config.yaml
rope_theta: 10000.0
parallel_block: false
init_std_qkv: 0.0312
beta1: 0.93
warmup_steps: 200
max_seq_len: 512
max_steps: 5627
MLP neurons of a small language model. Each row is named by its layer, matrix (gate and up: input weights; down: output weights) and neuron, and shows model dimensions 16-143. Each number is 500 + 25 x the weight over its row's rms, rounded and kept within 0 to 999. Numbers have three digits each. A neuron's up and down rows have the sign that makes its largest values positive.
Before each neuron's rows, "fires after" lists the tokens most often just before its 100 highest values on Wikipedia text that the model never trained on.

fires after: " |", "\n", ":", " in", "N", "|"
L5.gate361:497508524470487504490508496537537475514499520546441507488451508489539473464455532476465507498472535524460486513555493518527487474536468477558532550472483535514523438540487510509530502443482487509479509477550507482509516523463505482498497525506516484480540513490511546496517450460514521483500505488474504535496476510458502516508484516522541515504449486520501490491477511456529508480478
L5.up361:473537498510468487518499513486471512472488525490494456478485486495492512471474480477486504503534494488518502471455460447517531532511440484525500498501529485523503514486502468441538489559477472523484517506443529501537523465520487483495494490510510507523509491500529461531509503488534545480499469571485477485455478513500486498520509513493521482506502461511486512487495520504498427491482
L5.down361:529472478494498465496465507504474484491518510498511437495491471504525508464491502504479525511504553542506528553518460493492530480486461508460514513488493515525495508516492474460452509540475465494516529487480521518505524496468473473521500508508447461485507522498545499507512510429544470515531415544464494470513538505462540485570522455518524495485523513492521505523527495495499492524460

fires after: " |", ",", " and", ";", "."
L5.gate323:500523473495505513523500436503516496517502529497462480481554497537473498495516493526464512501467478509477497488544499527569531503521545459470506532515501490522491502539525474477500490481464477540490492507520496469521533519516469504523493473512477531496470515540517447485496490495467487507495552477488517484505538511527497531526516503515500487471512486496530467513475477511462415521504
L5.up323:510485498534508499498484556515502502455462489483452527467518471523473511503509497518540485495499512506517502515499507509488469493478512498536489488513535468493504499502494543504584515494511498502538469485510531506492527511511511495480479468518497475512491449498476504519477508477513491527511455527538518511487465522499506512493514521483543515542494506528487507519463552507510491499486
L5.down323:508467534484497490496510508479481484516453462495434528479527461537494529493466499516489517525505501456447502497516477515496497506486528486487472530478480507486458501526462480494506500477517514500490532488519506454469522507501517503463482463485531484497483557473515474522536483454505535527472533441539542524504536501502497479496515480539503532483516499466520514487506496462464498515498

fires after: ",", ":", " May", "6"
L6.gate533:518490467525478514550535497438477504478508508517506468513505492479528504530510498503500503524499520452548452508542489536492510526530494486528489519469508507491487536513502501473493467518536512497540493503496493450497508508500496465471552542493483501498513506502491478529489492496453517533512515469497526493518501494518476507488528472502506473493485506491513421454474495512557509510499
L6.up533:486469514470467476523462501523482461511490450522513503515512519550493516522539511476526487482504517475539477477470471487515503480514515524472503533493463496523553461486477508486548517444493493500545513500457456495537516552493497494507474499538478542491537475528488499494540490475473478502517454457477555564481479520496491477479511500511513523516479540537507444530495474544543489529543
L6.down533:508498473491498476526492504500472462526493499534524499480503517509539491493547464483497474472488458486533498480459479464500526521495527557493508485512481490524544482464483509467521502510510467507530489498439496531545542507499526485506491487493470528526468507514481529491472525471459502547514494512493556530527551528529511503490527499523557521509487463498508496484504540527480479480547

fires after: " (", " |", "|", "−"
L6.gate362:517529512481482485514501512498490455518471499522481461508454509498516524487480503483497537516537530498515513533516471480537479475440549508484504536513491519546527480491506505530515493505503516482479517518505486535504508508481516480472548474486463509473468474467479475482490491535484475508515492507430525485478490503506490496493493461490547471452496512487509504480518474470502469540507
L6.up362:452540509511485488465503497497499481484496477497530511447540460528554503473505499522523501498537506552540558488499460486489506453503519477524527507545524514464472469510505462487546529489555484481455484484474524501480481460537491499529483473494443496478475511513510499549525468517492476460499513459498499467495510502483514498495521512493531520492516515496525541499474476506491476497478
L6.down362:483508499511524519516508515495532507460475488501524562492454495461468485449507519482529479519434509472456487480510537497499491487488546504478540540521489521514502471519498502522476523541507505495452460507473503446481562485518488443496509488479523550497498481497558491508527516498502453520496461512492508477520497515500527454544518473500447458504522491507549492475530504533516460535492

fires after: " |", "–", " 2", "-", " min"
L5.gate421:517515566481508483465516493488523485489540528482461530517476533539517504497476498486486540526545478504508488485530469474478450516446521488511521499501506474499475528492536518512468472486491478454510528490500471439480474513528495499505490483477546466465499501543500503510472497521486542461485515492528492530494520518487497514538496430479504471519506546515536511486502510478518505531470
L5.up421:513483509488502500535483504505469507493483518495558517479490496475511500452498507492505515511513516519469468524515534504442531465527482539525506507516538511502538507480517463489494497492458456501480480556489465497541507463506512474536524522488524521516490505540510497541529479480467515498492493482522521490516495476503468497457518514551489479490501480503485477493557475513518473503506
L5.down421:519445527503536485530479485518496475498504497534516494526508482503483528473503469446486513473513514476528501472508516512535527478512527501499470553459469529537514494547436480519475525541516505494507546539477507522509485511538508497499493507515501546494468509461512482528513520454513485538471560496497486504546477511509428465502501511514479514494510482497518471474519532504461498539512

fires after: "\n", " P", " |", "P", ")"
L6.gate107:475499545497479500516458501494493483502458466504540476477480499530483516476466520488532518494519523482532478508502515519505471460493485461502541487494513517558517505507499509537517440492510518528484464518468483514506544519500475503488446496503501493473516511466499512513514468527493513510497488500516507457513522517538492519500514516476488501458485490497521460517483505506511486435455
L6.up107:562457507530482495498491505487474553524501498508498465481524485504514525482458486485503530503554500530497434482516537488512501507494492525439458508490521487489500473489502499508515460474506531571483467527530474498518507529486495525506496505499494505482499492517524466477504480521472505488508471457530471483490513484490515476480500499465514489490505499530421485478515529521474465506508
L6.down107:466474494503521547512518496475515485442514510505486509509472526538501501519529486497543525448481480463511487463497495510475469508519499486511470550475527538485471469490513519516507485487527476485516467506496546430446484498498512489519533473534467469528466496508456489460540493474505506561496511482500486499499512503502492478480522531477492506531495507491499491496489540495558485526502

fires after: " |", "  ", " −"
L6.gate438:516541496496497507540491521532484478510490499493455519529541526493527489509458474488502485498518466496472524533503451517507498497503470476502492462492473519581474489495467479501496482495524500510513505488502458550552487555481527542519527470528480521534480551468495490556492535505512464455475519519480490512526478481518550475492507491496520514481469503520526499499497520519516493536484
L6.up438:506528490521467516516532528502502483513499488524502494527549506471473496544464516476501489453491490568484529530541469489503555525469468475492505528483467554487511525501496497466507538503495500494475538484526519474524514511478474540489510499508499498532531468536527494546477478489497449463475514554488503491480510448512482527472499495483485507504462515521465467515555480527453475488483
L6.down438:518498491495497498469523509485524499534530484513518505545518552476508479527515512501511461499463529481527498516500570510519477495463503473495492473522483509490486485487479523484537448527509523465479497496526497528457500539467486511521498518521476492496476492559487504489485512476532489500517482483475530507496510521438483471506478500510505493515492522477512534486499499488500487509520

fires after: "|", "-", " |", "D", " a", " the"
L5.gate56:498500499459508495535458516506503492481557483424494520504539535527537467495470493482513515510474531450517476496526483480450508493550535499554529493502476531498477505486527517499567526518486451478500508551503476466536503485486466519536504485518494506503486513514483507503525512428495503564516472494443531511509514480495497487506494552485513501514466527509500507514464523513538492500503
L5.up56:433457507559508504490485522519517513490504449514503485461535503528490497528495466508460542497479539529527471526478530480504489485486533506508502480477525510524467533458531537516489473494452483482550506534442492526527532500537507481502539509477509533510467486512490482434518531492495474480500489511544503503485480506503528480503508541551484549514521460472482547513472531487541464484489
L5.down56:493523549456489530508472501514507504507521481492484495496530497503500509514459485509486512473511548471471518520534472495512506517516484500489473469469521510514452498483482490469515485513458433488503522500472495508507489521526504523462511511490499507522504503493476478502536499508434515532540542530437508465531464517450483478518485477524502509462535510494541543468452522463461491542509

fires after: ".", ",", " addition"
L5.gate827:544506482521508509504484501521505515472486494502510487514477495513503539504541490490529497477523539526502492501478506476482461483495508490531479519511477527499512462501445475480507504529541476460521483496506478516502520539556517524533535430572482514462492477513492499483466513516509540530445514500487527539503476485485516537501500478483476490480499532504503505486530466528485520522456
L5.up827:520506500447476512495532466491558514480491525511524484472463475495506549489519505487522480470512501509537522494474489479518508502479503499492534530511473508469512436524445513521491522484540504501518514518486488510531532506574537512547527490488489474488523482506509457463527504518526505516453496502510531503566500492514493536491523493455515449494517491486476493471514418514496517516501
L5.down827:488530507502489535469504461532507524441474490496473492474498469502540468456531520498463489503511487506547482525519482500476463484500492509496492527491500497497520481483447498487474498494464532539496479510523501557463527479477491496494508515518509503510426483491510479457522500548453502517507498490479495523516481477501483509478444493525496490490503515501536485511481541456523490482479

fires after: " the", " a", " did", " was", " does", "g"
L5.gate13:462446483471500507507482498536459502530477532485500531482517552476450497517504454508526519494493498442500529542509489532535489483528489528491482508467522492497502494536515468477488463490511512468516484530498555504484512479500468524516510515498494521543473491520477500495585500493487484520513490483509478515459531531467491507524492482483498518496489497519477510465456502488488504488499
L5.up13:524533547494489499511484499496544480511515535487474518486528494434508480515494510518515503511490485489508519504534482481497483530505492468485467484487477534528519508518477442489494523510533496500503519499520538517478497475452466503466452486498497485477520472566506503470504518485511479489510477494519449495495504500533516457515494561560487508545468529511500466469471533510521471454518
L5.down13:535473505493493453534504445466510499500443525492480512479494497487527467477505509513468482477523475543488524489496526499515522530479500462493468540494478523467567508511503549494498501506507495491505507536471486514480501459479492533502446480483492468491499511426526422479506514458499473499534504481466511489554478485530499512487486483545468504489528465512498506475515478528512507504514

fires after: " |", "-", " the", "|", "we"
L5.gate412:517530534476514469492543491510509491460530539510479504493503490455492477516492457497482470518504442489503490553520473490505529458516525467518510516527524529510480502490496489477450499544520533439504485537515487486539524479478513510501470468484499528445507496557462528497520499511484449513496505474493536506519505529493487531501512489473536465494497487510477494521501482513499485498459
L5.up412:471530519475437511526487498502513510532516489486474537561507501537487494530457461502502463546501493513494512525538497517450498487496527510521504535494509490495466457499566499534494484545521488525506489527564508512506480510515508503483491447494500512483505456492511533479501488494453497470481501479478530527496488516460517471532498496490497468429491504477492480494497484506544478520494
L5.down412:505501543522492479519471463524499454543510485468502473532507504507504534510462538472517544508486513480478495511477467476504496505508504471486497504501533479538471479513451518474471456533528535490496493504458507530491476512474492504496454474511472542519533499512491487476494474503505454483501511466467497498501489494528495483510472562512517429491491509514468507501508496493543491532493

fires after: " |", ":", "|", " medal", " ft"
L6.gate709:543491481515550468560521508483543509472496493489454479526499539524510524476468508497522496530506530487536500516525498434552526507492507474506499503528477528521512502490520486518531576534530509514494491509509514474517492498505537518541480481491484544516485503499485514473511499512543475490468493476506524494538437450462442511505493509515457547458479505497525522496526507484547508514530
L6.up709:491512558479502472513524531444491481470513468509496534524489474510488505501458491522474519520507507483552557488491519517518501497435461463523469519514542500509460532481567490514466512496508524497493497554482472522494511477502523523502481464532481517508522500471506504471563478451516502516502479520504537495514503521537511465530541552568525505508498443512496528497484498456462491475510
L6.down709:519513537478485518486497484488497511448490521520498513545517524563517527545458490501497487533483488469524502463505492497496488494486507459511502504507525496520530512528537484515536485498494490546539509510468509422515496504498511505490506444489478478512488493465507466469541458481482486510466492487517525448512528482464477474528547531491451537522448505512512496522485500491503502513555

fires after: "-", " B", "A", "21", "10"
L6.gate346:485528502508472481479490506511551489500505481520450479481461530540433509492487532490516517495482514479472536510492492520509527472507509493441481518455507523524487502506484501501510545509528484520510503544500494471536569516515491473525478499521506488526525470526515524477502476450531497507464554525482451486513536453429474581477492505486500469525528499483516530492491511471490494492512
L6.up346:497481500499494510496528495504479519503548459529501480464492498528479485422502476489483525477488532478493521482490512476490466485465504516547507484498468488498528488531483512517505551500500572495501531504483501539505478461531507532526489548509481504511562487478496472469569535499539478512522468543477488491461500524485496524479484473477507463534486493470525478467541486495498548497488
L6.down346:540465528492480487501494545523511479495516466521482483514496449463491487527546481540502476528523496491475487497510505507501508468467523488498483533517511501468488497528454423494481478499440505536450511484529496580516552505519522499495486487517531533468478473511543506505505486490493490504460490522469478475510499486552476514480503461464516475542502518489516505486519525520509514527506

fires after: ".", ",", " where", ";", " which"
L5.gate544:504497471498495544498516508469489478524471494496498489564469490499490505526540510490454495497518508529507483457482494540477464501464485478440520521470512446483488499499467471487494494522472532526503486500506520498527524539511505507548533483470476525503467530451468458510489512508519473521460511507458499510490504518474488529498485474537503493502538469494487515498539504527494484498498
L5.up544:491479448491452537520490489510513470479502526552506509454512499487517519519505507505465456480454467516469471510549464492503494523463499456502475534507535521503475490470492529519541534518507517520484535499481451516513473483487525528567521466489497520478480434500486532494476491497498510501473500462489477482480502483473500513538519519496473485459525480490541487515457503444522508548520
L5.down544:519517565546485471496509497550483478498471524563505516437511552502483508518469521493477512522507541481459459517483508485499531527542477495513499486503483527467522504456540540525476488514523471519500503528493496541510510470513517523500485504491483481483479479508501548501516569543500486483519482540507495485506453467502458486499488514494519490489471512457485499507505511506480509511520

fires after: ".", ":", " |", " at"
L6.gate621:486490517501519482527507466488558500560503510524479469470516517490532478441450543443517499484511513466496491525497472508511492508526442484501513492506457474513498452510494521550534491499516505465505483477479501547504490529488481490488481454492492482518470486492501488488476486459523486465515500517499526520514510470488529542482477459481495510504477509500449509513521488502534494503479
L6.up621:475506493500500511468536533499523528482510535499487544499455520487465490479511463518529538487498531505469477460489525494497497496484470491508483484489511447518546516510512487543476520483548501512452490502506488492522498514474539526518488489494496480511495481482521519488520509436521447462478474525489496534504491457483559523522469546476529552488493490446543489483493496507527503544574
L6.down621:511483503493484539520474485519530516509490534487516482557485499524471501448452512466440532531486514473529520553487512497509507476488470538509467544519511496543503463541488517512524501505512479521488471501442521497498504490489515463565453518479512532527528545513487488505509506495490491522436524511490508520499528528545528508516516509509477513441513492494481492477460552464452476480520

fires after: " |", "|", ";", ".", " Ra", " –"
L5.gate792:489476508502489474500525498512491530498496502498475469488537515504435488540487522496488479504500516493502530470526500476498471496470498473494490516496512481504507471484498434476504450499497507481574485515512494484473477498513515520544493475449478517470487528486512507544510498481475493551488487499508508496501481497478491502466554510494494506446506499496480489460520526520558523488465
L5.up792:471513481493459495498483504465536516454549573515478506501554481495490465541514477491492542526529501513513440525528498536485549518481509490494514505523500495568486514462499512456484526503501489513499464512501460504502529475498471500498496465499461537513476494515511515519515481533464502475492474523504517522465447514522528512460516491524454507481514489498470531485463515476501527511505
L5.down792:482480512473553501493512525528454511475534453511537502518534476486506513588468492494475480492519522541472529509504489482525511500458525482575511512514514482493479479525472511490497506494519498479465507547469554519461501513483482524516499514480505537554482475525483525535521498509478518496548523463468469492502482493537510450507499520522472497530496514517495521479470483464531534477483

fires after: "-", "\n", " mid", "|"
L6.gate744:454487509505501511548522490479503464527434525484510461474513515470520480505481486526471532518542516520471509491478517487473512514492506488509500507469500460520522495501526516516495485508544467466548457472497520490479520504480484518498525516470490465496490499475495476499510508500505470531495485474498455473498526466498529475483515478519525498546555523505474508428489505482480503445487
L6.up744:510528489494474496479498535540517505493467476490533510468496484494501513525520539499469476481535514511475476500476482501473546458508491424489480493460516533471481511490482547496484487536502549511527493478478478478487457536496559516477498499525458466548506515483507518567493486510482533500532464477481493544487470505535468517470500491521507493488469476500445501537540490470509503527462
L6.down744:491463486520498512511482490526504481492486502541495515485537541511466482530467520509490501526466485499452498499484535486530533460450514510501511514432490487512514490445470508536468461526507483518526526509497447509532469460470508529504495478492539510510529510479481472531530517498452488513466513533507520502480553482491522494504525461533525522528489485505520517469469475554496521488489

fires after: ","
L5.gate461:488515474492490511518502537479536494492498474496509500481508487476504525522498532560481470530503486479508462490463478516518481499534469518476491514470563461462477480477511485487500493503507462498526437481520436497522494472503460479514494516521495505493502523541521509520513564478519492561454481522498483534482510474510489452449463475489499525486468523503461468499474506495525504498454
L5.up461:530489536489488491449467497519513478521517520486489517483549517510457527496472475460520514518529483512487517516537517505500522510542472505475525491513510477489445486519500551493492491488475429481499522493482516509471478528553443475527512498496497537503498495447516478475509469527499473493472520542437524513500515485477479464492482494563421472496478505560492548561475529499503490479498
L5.down461:521508529465467546469469532517509521508498475514465522491512524490499493453484460493500477489516499511488503510498543515494484518510500505473475534498489527540497474486496497475495478509517540486507556478438463517502521484468508488482475472468524544497529530530493487507491482482494502440530461484493490534512516515521483461527525478497480480499446495491490433465451499540473511520546

fires after: " |", "|", "-", "  ", ";"
L5.gate629:501521533489513525551500499486511471515483521494503559492491489514495512472479523503508521525509511490477523538497495483523472502510508497493463511499498526488532501481459499482476465500468485486487459558521481497559474489467538492513481461465476451494467499511501475476502473465446514512524450503442501536491536483479470469508502489472496516475487490501534501493501515509498532532508
L5.up629:527489467468499500530484504491537479530482514459501502480541480514504497488473483511528519536479522510515473487507500546531500506495521522555511493481504537483472500525438530530481508525490431546436472524464483509508460492487493517495480478501484534492510486484502529503470558491514483512509487496455504487484489481503476493452515521505509542453486489479484489493515525505455538515481
L5.down629:510460515442512480502516509507515475510476464506508495483523554537480535515457546499538512547502519471503492544498524497523536548475563514495508476487502519520478510473476526504493507527520428539469503484511500508497520449487508494528484472508478496493520498493460510493521468474442494496511498525480498476475497514490510462509486521494480497495484522539512493493528519507479543516463

fires after: " the", " The", "The", " a"
L6.gate448:469487505456457465484493515495539514530487534466483533511542511524458461524472518509519482548496476465510465511476521469514528531507505456518503486490502473522449555519534480544497479515493510471449515507529532498474523498501503554546512460487500473464510539515461535511462523462518500534500511471500491511488550494510491535508525521456538567469535534512525470483489515457516489499489
L6.up448:452561520548496486509481510486490478499486481471547469490470506468503495516495522499507516518482466431488525492476494523505511491471492484485525496500495523521528502542529474529528484520508537484479478492500548501485461521489470481494487510498465486476481477532493476457497487517571497480513482468515479519509472470509499508491527530479541480492492506508475502543529453458511483524482
L6.down448:471452465504484528513535521491487498464481470495504512480556495493500493454497489523487450454532482544506474493477459528492470511507466517512504499514460511514538450472500568478539523494513471514518486498485490492503521497508533459487474529497503507485465524469482492527484504543507499500481488493472502457534529473483485441464445503530469493534489492527477545501501496555497511512505